Weights of a small GPT-style language model, trained from scratch on English Wikipedia.
Size: 13 layers, width 256, 4 heads of 64, MLP 768 SiLU, vocabulary 885, 9.14M parameters.
MLP neurons of a small language model. Each row is named by its layer, matrix (up: input weights; down: output weights) and neuron, and shows model dimensions 16-207. Each number is 500 + 50 x the weight over its row's rms, rounded and kept within 0 to 999. Numbers have three digits each.
Before each neuron's rows, "fires before" lists the tokens most often just after its 100 highest values on Wikipedia text that the model never trained on; "fires after" lists the tokens most often just before its 100 highest values on Wikipedia text that the model never trained on.

fires before: "an", "le", "et", "o", "u", "on"
fires after: "om", "id"
L2.up720:496466512580534488537492404553523513478494556492576532465485468519414531519490481406530444377463543494500496520518495418533525550458533421542459493556527467504473545504442515600449481445536513508561416357456508483499465490597522555534449548516581489461546521581444505503483550478500457470527482540583606438472525515547552446476493462530463525458495461527552485507574534514547553519437603448477499469425551456483557532480521515548441455623522488593500543446447501494509418588528493546459517556565491528516468443472546498560484508452520459462589520562451434558489620593381457520
L2.down720:427594507487519540547495565518522497430554593503526404546512521428503584492465446512546407535556375490497557430533524543505454487525500601507455453512448538504500491538460440475526560591571496534501568480516571505386473512481538474497516593555489540512519528492509492519505489466543436522426523438398466492488520434456429444585528425456587525568470492460487504525487447450560397432548448548500490412513540580511568434459461484547487523584516505567482452523535465613459547489431544505487442511472506547497455502519493441459406503490438519439467541499553580350498391408531608528

fires before: "-", "t", "a"
fires after: "|", "V", "b", " D"
L2.up560:485562437539614478521552544506513458493470497475459446585556577488486506539466529547440619523426540497488458381470495544560531521571469488468545543494519464576526433516480510450539455524542490566576476553399493552423514475539566497465461524675493453477463438430516538508471534554497462561406481481553454501513545344568543542471518547592530540522406579514518374531526470519479471520447496490541470483438517493540398489474441554544379562514493435476501506527466510410602568530613466525535507539551498554449439439499480405530473463418437452518482523483515497509475489475444448488
L2.down560:466462461436533660494456500512476451425570560523522476500524510484542493498469438462460506482572525473530631526467555469560494513505516551535471411442481522409437546526492494459458522530516543516484498420501495529532445571504406408560556485492496433488603507609568456470438493498465543445479538507501571518449464511544557474540530419469578442448487458503467465492547495474472442583463448539539491550451561509493499446531524438452408524496487522497452558559476431610512511492462484564519480432551503415518487518567449517352615431588444465488468543608555510523560548452512585571

fires before: "e", "s", "t", "h", "es"
fires after: " B", " c", "c", " b", "h", " W"
L2.up437:510510573466507554523540460498506456494518523461599496512454472583508418496449450480471562549491391634431487525501557449505538546457483569520493428500569606482525471382496484595468599518458447549476575472485470521478478417473528461451446539573520447442430441436514552534561468500507601441607446435544464511414466445551436495509512433414506444621591521474547556497480465547498511528473508561505531556414471414586468492514492471550534473417507497574488479503578535487582539511490386509540520517608512504532484612446475492526458499419464436373501497576507420531526526511497531453
L2.down437:505503454495536474511418461594497493546500458520439461510507515504569472474600462510583513421554414486494475493477441517441437472486465574535539479629471432508428478469506434451540485493553499454422546435497487493625526441568473479530586460514495512559493470464513526534548513517565550522421583495429523568545562588434567540455517549518578462387506456558483582466469463549552455483517488480495422561444518524522533553436472506443480516519506552499504420463517576593425439515485590481393510455419467449569524455545463473535588472538540514523515534362524486448482547576553524423

fires before: "is", "e", "er", "id", "ing"
fires after: " D", " f", " d", " s", "d", " r"
L2.up443:424578552480522564579464513554560512529405523539588469552555395453597551420500552496491458512467485519475579484445468524568499487543448460510533413424476469536443525502528474429459381479526492630469485461455446513517606482533477541555517494476495498634597524536485583310482493501488532472478432431528556507521582539464494535487516484492434491512486495507463572512515503505501454609539483534437454454385524464450423484561472474517563492398492461494496439463644523485471511455507441595397512492514551509596453453469505498485428513506519578456418500435500532528476497495487415563
L2.down443:501515479596439573545546416440512508522491515516490487467447505529496554520533580436584618593582528567453453488485507519488511498481601531490431461476443510506484484499570491443558504396566474519434457536493573427500493491546513450485493518481585532510382516529561513458508565448497488634429486502501537546466439478508509487506472542487549482444470555503543418521422501466424528477596525509575440432553494527459443561484465488531523629566521413481507523469417461485494616464468449418461481483517520584447520468527506478533426438488419600482365450509568464518486481642434423353

fires before: "t", "c", "m", "ad", "i", "ro"
fires after: " A", " a"
L2.up414:459595432436434527477510516450516510450500483458477500458536567498466491574514525455454500615385467499500543541548457484632521507490509539537447557481495557503538536567465464484524482479399451459537597401462519544490522455543481464429437539515465508512584486526467481547439566526550496502532555543572410511516478552372442472409489415519451456506422589493556477504524435563465505467567529489442541524420535459524422388462537490562462512505470507548557524587502572473483574549514397438632574502436471447515516535525477512475512554536525543479496501440431588633447533488479473581
L2.down414:568509498623454530441511427407496597417532469474606515511518479472523504417493485470542539505438501531447473459577545575464500555526443453458502480526546590461459613460502471476509550618484495399566502447575448492470562480453511490496431470529532486461571536504484422471471531494477444481541545492548504540496504493474496479423410515496510522518496498498524492556501502434457488410515423490525505496497509566495471387573590576526514309504463486523528486567436452640558439508526438517556424538424558533440557531532459555479586561511478515447556455467529517489478456539521613452

fires before: "he", "h", "c", "t", "p", "o"
fires after: " ", "l", "in", " d", " in"
L10.up433:445529484582505485509538580494444501484491574426621604545497412516590644517507501403447455485507388455523434475537588526511574482500519476517498431430550507492473538409440500546529578502458447432533542477501440491601514469487494566461482536483511522438478547610569498469483384531454442571557471498463520439463444473557487421546588507481425549525480421508483532480459504463549537454515576541481523565555520539468488513488524534485512375522490464532541481472498441480459408444483497445494503573435435493476410517525480465483472508513512562555536430514423471486423552477508506467
L10.down433:545358554456460456463386456423569420559478493576486383417539584517425434491533485513487471518428541525493526549517379449455524518407501511488528605552453585511511471445484466479485523501514534561541480474403490507489444502493477524583525410516474465493453464566511436593487515443502506458551460511448552447578506479584446469431487563542522502446521481545577527561530417479515437511509462503549545533467481525548510592507508560461483526494564502477536395475439540539561413517521613570464404490484478597475468512583488504577475508486462410527431585528456452529484528445484518518

fires before: "ic", "u", "al", "en", "i", "at"
fires after: " M", " G", " m", " r", " R", " g"
L3.up50:524545469458500527483464513470593488570451462563506513446556560542434557469440426424567558408522595522501528487495492526462531546606464564514494600427484525438527465443602531483416477446505518564594509522506439497461511490546406513501530432522500504456404468506536420575461461435474573360571501417455506511536470513590470572554515449505577514535505459525370494530476555489480485522511504440477510464485492468491521473467422442439449456543497582438473466515412485490456478441474526562505497453523543482531550487464579500472560560527581566557519477482489447507490541657474463371
L3.down50:456491529418549414495457526528464502515454601496510480456409540587501549440491536424524497485452522494456489434555494513474506520629521536566556521451512487530502528493536533494484436529522482563528515500563587475529488454482556421446524478522484514445520421495438488565496464569421524529560467496365417522439489428527505493449498501550490418589454481439517499480522618516433512481630542495499474414459569480513506502479474510586464499487539494592597552531543483497455488500541566375510554473536439524407473419541440380557539508473519515534478531533502413367419522354489497495

fires before: "e", "y", "ic", "r", "ent", "l"
fires after: "o", "ol", " as", "at", "=="
L10.up82:560464521528544504616526523533491416476487473576433512496471513481602561487443472482532426447549511527407519509485511606566460536487596563567494570544512483535494533409592518605495564441602450524448428397461403515494475531619517508500485489554455486506464595502477488554470533507422502537592531510447511478449552500516475452493403540431610509570413533492393440514538459565547527503486499443436484486466530471507571477489525526452447470627512472476459609568468500498507473479411474485456495496465497457563475521445614520552530459405503504532456514431517484541499422522445429488
L10.down82:453557517508493459498559549446489526562583467521533460482484419545528449520504497503505454619530441495585481478415536625496478483541563557445581450496511424496529567537408482440500388322439495522579621449458558541499605463491577507508496510527476478481515484501483500520522468519527553487426453531551444444519431491497465449545490526496406510511526587476522610526445497469492380558415556518463513504502508541474533551483509469453514497507476470526512497510485434501481529483497447498521397548583474550497601465456545563606442488529488533529464525498485404406552476501517454518

fires before: "r", "ic", "il", "on", "ed", " "
fires after: "il", "p", "in", "at", "he"
L3.up716:599568549550447570561542411578409611593419412528530521480485547512479513466494487438523457530499541492480537581547528471534549532543509470553551561435475450511521442558490451584434475547474492524456456587553435551496507494502551455583555519514578516510448582407530430517482496461456515524442527368474589495518423441493552499413460467480486523519504504431485413519501503546519531498502423504501539511510545532583468472530530607557565551470500480510583515475557523473469524459464485540531505411504555475506564566364453396544467539490476494475516550583484471474590599508457490503
L3.down716:560481361499567462513646500408509465458460574547540551548429559504464408420575476438563423456461530480555384461521564567418494525473363479468542470515534566508564511482553475501442483498434471541635455449594491452478554492484547571526500560450520513396493478572549529504441529481467479530482536601516544441591564511553384454555552523499537456482488552496532454523508522499533543500459506564467571394481461455511506535544413529508486396526500450514481478584477513513428510553475496475445494539535454443510493513596518509579461498499520468466556474452475489504524462489408455560

fires before: "-", "s"
fires after: "|", "an", " G", " S"
L7.up81:545543523538502493572508588503577507555501563450501464461463503411475418485507510525507503467457592489562500509539510534563536571515419445461483474474502502602480528590489517425606488547535533511494541535533381502598514463513458383451542504612591507510592444516404461504469563461515535492546475407476555486557416463491550474460543593470489501507459503549541498520612491436503478485503496433551555499514487424473430476540423395524551522458532530413499534585582580513480537508494510523503424472523587523432447447537464465502550482453447441502532498503574421504454515475427489491
L7.down81:471444510434514566488516450580522518555497533541461528510481532477515527557494450475490458539528467530501481503566562527505479491451499425465560451507511532439514415527568527464527411502517484541544460483494470470438433433396487533502577520467472484536456533645564593382511487512461465463562382545518498464500497568534473541551432510539538554580523489560488499496451524442445437562488494501513430494446494483582422501504447570500448553419519543577529498530485491481436424561502574444478434467550553555545471433617494598485432514565546383444467581462611562398499467452526476539

fires before: "al", "on", "u", "er", "id", "t"
fires after: " r", " N", " R", " p"
L3.up136:494559508518541547517485571466509546473525457396497490518473513559506521562542492472551620478479432479425491442486512577513494533522527513621549441478539446543481460529581548474316508542531475433608571482518425469499460539618529527459568469536477457489527507511504526443595538433498411454478536523505502453498480481437537508495510467485408508567476494489583530516483507430500410525511466503514582433487533530421502493427411594527499481472465551548469527517514460468477443466503422559525593432447580504504507387443528605434471501466446497651356470527540419592541551549451492527
L3.down136:482505536471481502543503488544544534430465544488595454528541516390488523496513611432600544536381509541497492495499449629498487488476533576509505443447421410458518449420564473529471571477460467486506546460562468521488373482501521513382502520459589525423550553574460477466507499578565533506477492476537529437573572516471582517532556391480539420520507521468536491451519513504610415552481481472489478448522508524475463402485452502536452438458539465541569485531488474463487345512536442493540539550558578528480494462452435502478495520649464568546523576511480489532477537473508531530

fires before: "t", "d", "ic", "ed", "e", "i"
fires after: "o", " th", "ol", " J", "j"
L3.up376:501427540521558592507376436474391419546405497500423577508509366516526496495550512558427514576526504431511558474498430546516490512488456549466484509583422437617585464453476505499452459496556560533523430465518509579510493478456466491409451560520557523434433576528568458511492531508494608507525575501446491531524485585398528491533520488466394551527478487541466398462523424525566460520444513407454556489496581468557516551498485603616604609423442558530542427458519480523515550589527462438578508509556472484525504502506480404503531463459543588453576514529520451478473476502470497531
L3.down376:596563427526506527589585534506618568524505513454544546457483598444376521522444483471559501497461433486531391526516558429470539545448476458508563490471427485509480471505427519511598416572486419476374499452458436586490557491476496535500531532489482501474555522500470519532543557484427503488496464472540437488558526513478487468565443561524490374518523531522571446486436479481367441452488542507531512539486510457459468557595457446480434552599521433515416518523588500521437454528477564519553472489362443611490486499477534618563462489433510512490546505548555516545573490547525539513

fires before: "is", "ers", "er", "id", "il", "e"
fires after: "n", " D", " d", " R", "u", "d"
L3.up673:505545514564456476514469472517435503544538578570607542460502509601413532461498473412533495544487502494438600494548556412542456576439492550522456549357436448489400506400600409437494422464520477499410467447522524479537580501490517534554477568439594488499449588496537593495551502535604390483484488490530476523522493479643541569519499508465495506432588549389527475527513452516574427475542528578563437503466516364499484553467470510532351495508461457579563487549474537497516522465500443473525438491477463486606432456533563487568572517543497542579430506482477526470526453526501506506
L3.down673:473559460529431489445525477522487575551610542456553546450482488463557481437472605486543495456489559530405556476551444476534554538454519463534482464519480544550493568436489471503514474427566486467482422574475549604521527563453462496531543592586486550553523511542506550399415469478576424570408494388558455535486542523559497492445506486486421552464513511457535534502492453480452549399555498529501466400440420450525518469518441477565549572552504537503548467427471610455536486472462459562469554472530459558517642530494544507486432486462546532429441467515529506567502507552512448462

fires before: "h", "d", "o", "v", "st", "c"
fires after: " b", " m", " l", "u", " f", "l"
L8.up392:529511459636431545467537505493638540437486409490421503474554476536568478503444582515526474488507444565472489547509408565502551551455487490506473540464550534557531514578476449535550534540529474517517477445455489559526534496572382463537466570496464407479508600443532460441461515442516541372471478559498525475535453494466456527543497542441429466490481471543452499459549505534495554485586498474558501541592452501563465560489541495483486446533512569530545508502447489539445420477404444426528540512645543425524553494510520524495546622528447541471459534517502612519468507528408418491
L8.down392:503530469436592533549570530437450498497473463471542524540444478431605531484553597529560567463543506525401547603547413434418446440483507516555461428462544550454480427414473526513564557514528509450505539582533460456549490550501542414479449577501462587531453482479540488480424561449481464507515561528489605501443424520454468493525543477454483487495489495542606508523535468443473473489430480511545498495455586527471474599446581499530510439439500588494515547464469525558480466485547500517407523500462590483515497516537558506554568521692537486409486478501426469541528482477501509487

fires before: "an", "a", "k", "u", "as", "o"
fires after: "al", "an", "er", "is", "in"
L10.up88:523483506494541442528470572383494556515492402507536555522422472563410564493517515525496552500509595552524534514473500594624469603538458437462491451555474554438379457450570448516479520585489586476532435493454522540566538525468427470478580514477553454439441557606505510545457547407534449477491444518519500557345520496544504534565454501491449512396533456451405532541501501469530500465527581409532524482535450434465438563448502493570583476555520488519466568528539437466488445516363486531498427566424516525526505502515525476489492459473511513592537483623448421462465580609486442560
L10.down88:574568524500515474487544544511567494497540553482487455517530532490417468587476516548567411533485491417540444451381506505523461529447457487471495420521509485528465511452467490398513449541521429459563552540421569501588506506488589460419545480511456462493422521520505522489494626471554572470518480515553538537498436489464462530493502523590490462416567504457537619519487493508542509440508508544519432543567488504515519492468564525420442408433559591450498526478523453526569549475459606452576457485432455522426405574494508417466422539564540517571536463494534512520512497477533537544

fires before: "-", " b", "r"
fires after: "|", "l", "il"
L2.up53:521593591544518454483478405463402452589541470435510560607460476529602442551493479490491523421430559491440539456463552481450522501558546446486476495540493477502424453497414460482454509448528522563431451483560457533479519516539475647446605501489467528454586527473516549458507537514540434531527514442471543495469489499504575557527345576561457638488493604492491541512602603501490469501499412502447434420534504514524493536475526451487525419564431561482445455463531571439457568502511434546486383504442521466505548428461460444525530586468517568529481479494473401523432514515496461511
L2.down53:442465456427521404475556395565526496377524540546552508524556511480446510570448450520498496473494558476537404474558462547484485480541422549455505545513534510497520537481503481494509496523522478408450423488593558397477576443599495447604435563488528442496459571475516475512458514491447520567533575438505464309457550603523567475419505432457597487492541486494415442508546537387558538501504450533569550470541484499383520492565459462462535454446486475380498565467470441495469497536485484384570537543535546451567486505493505523573510428439413543428529564524495532476521455442602573539

fires before: "s", "u", "p", "in", "et", "st"
fires after: " p", "ro", "u", "p", " S"
L3.up351:512461516512452566474450565509501489499472542549518459651564477430485508582496535533528474438465538544484539521358458512553439571498449598384522608479539514497508481538476472476420523490526522525579496478422506484543432465594470504578405424495408526596584494482588493549429530523429484501568424456492518585529489486484546548437563363510518538479506462572410551567454437500474570527546433551543483471495454472476512480490470434460596526444526424500432548462563550469450444453453450471548566502632547505523536438459476445467493551489372561545455524524499521540581509517423513496
L3.down351:503446580448421500496544450448515602598467481494505528509530521506471496408451488478450463506426511534462415517486511461543392534554571528558509519486456477554545566499480466529495516482520434486494544430503434548408504510573441504472597570534590496570539418497468513465483564389492488523542474455529459599548511412522571479488479426547504478514488486508520580569505457429475530430572540516502495545519447586492442548489519438511517440545480452475564506538525507443546433486469522499534556426392525561473504558578564421351457499592475467577461432468450481506554487424517497510

fires before: "u", "b", "h", "g", "r"
fires after: "u", " m", "r", " M"
L3.up149:604507463507488501510495542478495573587445436469433479556468533563502446550456520496470435458555484478475493479521517610499548471514538500495523513489502521538504447577471480527556420515514531547519442573449481393597568508637529481525507527574470456451558568492595500526540497487463467434561515434455478439487541507457532477514520569450459508515495526535522597542409528455430573342500508519543424404642489520437497482556507460523496514538477517474494464551548387518524544426486470544491481499466578557535605439488469450455536464475350486382442462410499440502492529480449488511
L3.down149:502529498490601481449485439459495444501480553540527545536541604421506473568532608539600492536508470530519530539531540489561481438434429503471478502429564452411525458557559475490469481536497501552605459475518541457585455533588564505478506485450420453494416558404540500401528435491536550518495484564492498553316465494480464497465575541425516521565467439503589494489516422508485369520564416492443545484428534516567460576499507568497451481449536450500403413503502535494525536475555400562517562511531445496535453562460519437529455540467522583465484539574478458519479599525496488464

fires before: "ed", "ion", "s", "ing"
fires after: "e", "a", "b", "ro", "it", " a"
L9.up606:566537512556495471462550520432513508518543547625518433548512480531566531407463515432534499490560574481470496455507530464479641538526461441498524511476533443578515448545576489466482502551565567474460542558510521492557405529408573591397505540510529524608521512561481505379576531463566487477547433388549523446406459553489505510555577497490403456460513563518451549458509441535439448490595526411427457549545533527487492516528509384511428495525481609446528493519525516520497528576441546453530496416406497469594408606511486535534474539471624474353561531485461521479492451520466554500
L9.down606:523485469457457561430434481607470400419415563443457509486527525437534514466522418518520530560526479509518558410553529526512492460464585478609486457552502419475522609523497478471402484532427502496491476514526525556442473419586489421551453475603511484449546558485447547537484561535455479517441554570514585479564409537528513505424481446506560534437461416492538545555516454432476448554481518484515434469553466484469514487440465558500548519440485493520519515490425519569474460526414428648580533479528348534510533469432434536422521513512481565475463493514601511570554499482521473401

fires before: "e", "or", "l", "y", "es", "er"
fires after: "et", "a", "p", "at", "ar", "am"
L7.up132:538492487530465431440524592480482422525517467550517580455402441415489455547472447474497464491528574460445561555543408482487488444524521551493485584491532528505481462482528456604498514509483475498560491518472517581477547503495449515603461488540484558439486520531431532481571515482483464568489528481493521470460541598538382447524521458468521613443496493529487422509507459509474453559485515591460483487496516561621578477454483459502547479453504475411486467487495584575421567455468472575581527540468555424497498664451499474515451570488523439482478553521495467550442474506524516450
L7.down132:449534444519528515485436511480582496441482555540443442502457564554542423443547511517486481542532518442536402518460528507568495459491571410494508437509496545473496545457447567346615453467463524566532543578512482362511468582589590440509482494469468461500489519513476411541464519463532455586631477549441452443480519474507485547577627473455496464406556534494571508512454484427539563559551534520495475516422464569541430515487497485578477523493560444497526509542478545414460495415488445491544432486504435449632567449487468509493477510486461623602565497552504476467535553532470569505

fires before: "-"
fires after: "|"
L2.up254:484504430606549399564532481528415561447505482512531564470478544433465405513461495512463524397449458508568463537599503484601522497484552417418484504488537489519483570554400486449564465487521482503463439485493455448486599498567480563510533511557553501538541508471529565459546542597533447462500508477490586552534489606511555481485475519528509552562433490536495517405506508493454480576570541504539444505493531485459470578483469440487478511510610566498545449452435542487437549433498467489475481681483487617535468484423440527542449433417520433475477428534483452447542512498469397470
L2.down254:432510501508480426604573465405578456443553428552471554599507417455432558504469450420498502496461511498538491527541460522537524582513457501588555569526523451498524443470458449485626488397576503591566501504544428516480535553489543477555444589519572490411470435427461475481503504469493515492455502542446421454505464482453446610525477526530594536539481519532490497351452578495474511479562425501510465485492490534497512505502490530510500450515476526521508486509528525459568546529482504489468563462539523542560517453486539415533565589565504552443500484487553517418537452485492534480

fires before: "is", "er", "ot", "i", "ers", "et"
fires after: " D", " a", " d", " ", " A"
L9.up695:432621463495512477525560490481544484458478532535545526430534472544542514432557465458579496601514520456571573481515540436454570579477499491535472479487468505492520563455518309420442510442417511641495460523478513490540425450579392590520511535477576473478439449509589463451549499548504459608469462474545495543519465516460599368528540487570439404562514531495481455453443495544466535502564498473426532437543501490494497477487504501419540626524477488397498552544417514512406542405491563464523496455444523555510435545441445523442442520525484466572442534441453531500457498526437520488
L9.down695:535424424494535476468485502484433533483469456507474476487488590506520472568432543582505532522485467513452574493496390539461527500495573411470469566540560382583471528485374534556502453508616535484498510503587469491464419431563515486577491486539486603496521514578462525373528505488521501515517466512461437559435556481485480532486506453517663507420449547460556554529431466477551448467482483480550437532409515395487535497513500493513489500466513403558459572533561471484465479518516457528502559508451434484585428506466513485471435485482540539549445428535488531496398473520475488570

fires before: "o", "i", " "
fires after: " S", "p", "il", "an", "n"
L9.up457:548480444515494533498575556553469434479591527524488463514554554422438476463496554495437516577432529449479568551416414491531568483551478389592468475553537621516469560484500463502447559533439539601471492519475430458525487575556462600432463543586539656469585462528484471411510499589545526356458441491500562400548512480588598525491525529540474519533460456461466461408430414516512410504480472431525530447550514447422411470511491446529539420445485432503517502525427510483508440444431622576567540546465564514497537509451456522576523467463514500534496517500501457586466489544455560532
L9.down457:487451491422534529496544544654510609579581553489469564557478461469530473478473498511418408532459545485476562516506479577467435473429550520502531507527516517603552525502545528485497522445425565506565466435636457502528548512473412504581512593518459484488495585513442528462533498471517492418420496507551378566417528474446439560381513542509492608531584490452543577421510588453452437529429509525418442584457407526461500492462533537516513498528478455609519444452515402567521524471544447586507553537481430561512471434494555510437549531494479526453457402588559458464520415516430433535

fires before: "u", "g", "y", "ar", "ation", "h"
fires after: "u", "p"
L2.up415:524461435395475540423507472521517537553419499520476488570503416526532482605456502502415485475522500580552453558493446494520455542496521510501508535463354578543503442427525539428457447521491486435519479496442626486500525547520496456523447522510486465476487545527473473517512576440501618373493428497565583533436520495479454500481513566500505487548501480534505596476560584445452535497607531596596486560582547482446470534485497468596515423543555519453486562468562613369531512493522563476580465510524488532506502537443487492489479351480424494452471503555530434501504418574501456505
L2.down415:445587457541524417502462567579515522422413465486460505439468554533554530467462539528480575597479494422475552451445557496424451479414550501533562444556559534534476486505490567504544595525511544546460430417451597518468478482466548527535570512467499615524485529532410523439497436568460580513463519605442442508487475514617515589519472531526501520568537561533529487436421422536538441457445440500461607505464504497589487475510480484446430522561462492434480431535564537579470512476455496572548498466490481461523511473525507466467491565406559492437437503458487490551543432419491523474

fires before: "-", " of", " "
fires after: "|", "k", "v"
L3.up222:472626500519508497551515433533427552548528509489480425596470407483473488447489505503560504516555437571501494479411503458452550586636398446471471452519522564599548477567459484491627485452598529491494552475458527469521526464562552529544494573480496482461559450498493524497452529495589554463540438446530481519536390528578428483457461529447473460593503554483481527425521445569444592497497465426551562484413550467527480477516478420470554501469530459493499563555488508467564568468451452527515452622439531556486519545432562513561496600411569530478471541451482544457593473544505530464
L3.down222:489541525512547526512548479518546505526476550535422483576447520499468516416523520514477480471561470466545616460529456521488448557581483585509422488447550518507529467466546437461480493511555466514483537502638446522405541442578538508527479499521539442549583583600474482391591511529505528472534487432451504451581511503553543438443539450535548583454513372544448496457471491531539479522525505382549529539532495458469486510445452400505522580494510575468525515474505510511476464445504495470557425488472569467560454541412431399574565459401425530484523482486520424403507484549480415428

fires before: "e", "t", "es", "h", "i", "k"
fires after: "v", "f", " W", "V", " B"
L2.up68:520566493513495461514513475506421433484551444527533648449470485534542480464484406466442497593501441595531481402471544532477412563570475466513464522511482547450513525461503490527380555560432469468502508497485549513496570538501484493521499502530535424447475627443542486411476562548526559572497518565478484585429469489566463512550503531537534526568501586488390462507542551587447503461487469528491563511352582436553517514442471529598445434346506472540451460567525445520547527553422487601484517548556545467499491430536568481437426458528448437402418478570521412425514482419516496581
L2.down68:466530554391529538491449596548518566533486352518493549546405579558500435569465438538470454475386531440514593418502538475546439511442486512475426515623573525499569473445459525438495514470490580484500460511564527466476387513558552470528522491500471468452485480527543510495517516506448530488470468499478615507463557518564502427457456553585581411488488589593528486409504511449501548537580457427391487507539445419482532429477560511543468457490496545548522460512562505538524480513456554544534478539529477455510465579562612539525489473533497515447515492503499399480516553481443478486

fires before: "t", "ut", "h", "e", "d", "on"
fires after: "re", "x", "n", "j", " N", "ou"
L2.up479:503497475440545514415543475503481509592525477563473499463470431432570488494573540545443484513439499483465503426461576499575501458523513538572488552602459489504479487433448454417515512490480384562421591521522480595558419472480441490459368538556560454399526400608506519505513461493503589529513517541529523405556568428450453467450533497523532462553513509539518550496546494453585465480529542463499498462531465476505429616492494532565462528479495454615379547419532463534508535559542551532447432484453441489445457512499433428462565488557434537430461416455504397480419511509407480538
L2.down479:550576481581534441545534496550584482462502413536446506523434539466453421482459417491516436563511520509508453594535411447486513478604446517412562503428554506455470506548572579548455491513589507463498500515482555463435516426494468457616542395480490509463447562387542457480557503595471471545490452526625501462422531557552500540561549574456417511394542474484424457508474452544547463555474505499461436445500436517516496458467406511434493503470390458508505462552458503469540545446583540406542460396524557493490480494563466523560484496481514552420568554500506490600503545559543504524

fires before: "or", "i", "c", "ot"
fires after: " s", " S", " a", "u", "s"
L3.up691:330557445437446551396453414531461477449507467482450477526524640568488475463472529541519570550502553488591556499637445451467497449508521463528489545490449448474461590463442569522484470398476509512625543533524478490495531601507535485528498467558468508416582511486480391419530512555481459428470525525521517477507492578533490506426514548526506488584536558504544433565554534484550470420506449426591533539563589468485503489476448372508501494483488554500539496529587497487446468538454488505503560505476492532523501472396554507500382450479486559507470507450512455581496473486460552493
L3.down691:439522384461495488588486409446527553488548509450581518571535494498408501513541460489458491492545451590432542432479495585372511452491445516489450466486493529524443612490536476528577549554472487503478411448490397539444464475467376445507528472432460493572508528570449496498540560454551502552507507540528482589462541507518466567481523536536498445455357442572474531567488540472501539456450497488554397587558535489442449427532448562502499485479559468591525511467506520497510461475563452488517605533497467505555598567523451446493472473578539519507553489553519517486424497537551471548

fires before: "e", "ed", "ing", "an"
fires after: "a", "e", "er", "l", "el", "c"
L8.up708:469461575575438434539383606523599520484500551503476527529516496533385456477422436460432488563485481559471554580532493589461524492551560486553451621463488450519543456437575473493525572579499535482400558529415504483474519493538478604465431565503565457441568598594504526500564446480586463511521431434494507473496515465592528520484461592526500465501497504528419498646521549530520390471505521419424435484484452634564430516543446470404513461543524554465492496500565499360541505458400497585542435494460529414449443547559494503554587531409511482443453484534530485462458525455468521493
L8.down708:549497449450563640406450429474444489556465523476546445500506413479473524488464491479584494467508559472523459574426518491480469424589495540531547483482438453545545520587446576480595387454460480445478507476598472432530540535454481448569511375513460479516519608534431550592529438502498502398556503541493498473498456517521631469388562403497466505375534485566466490538541493368454586574517492484465472452447544497524446488429518490411571498580453467464465494550504521606455592483582494442461534515518490568442468470451483488491497423508482484487500586535534523516432552441530530555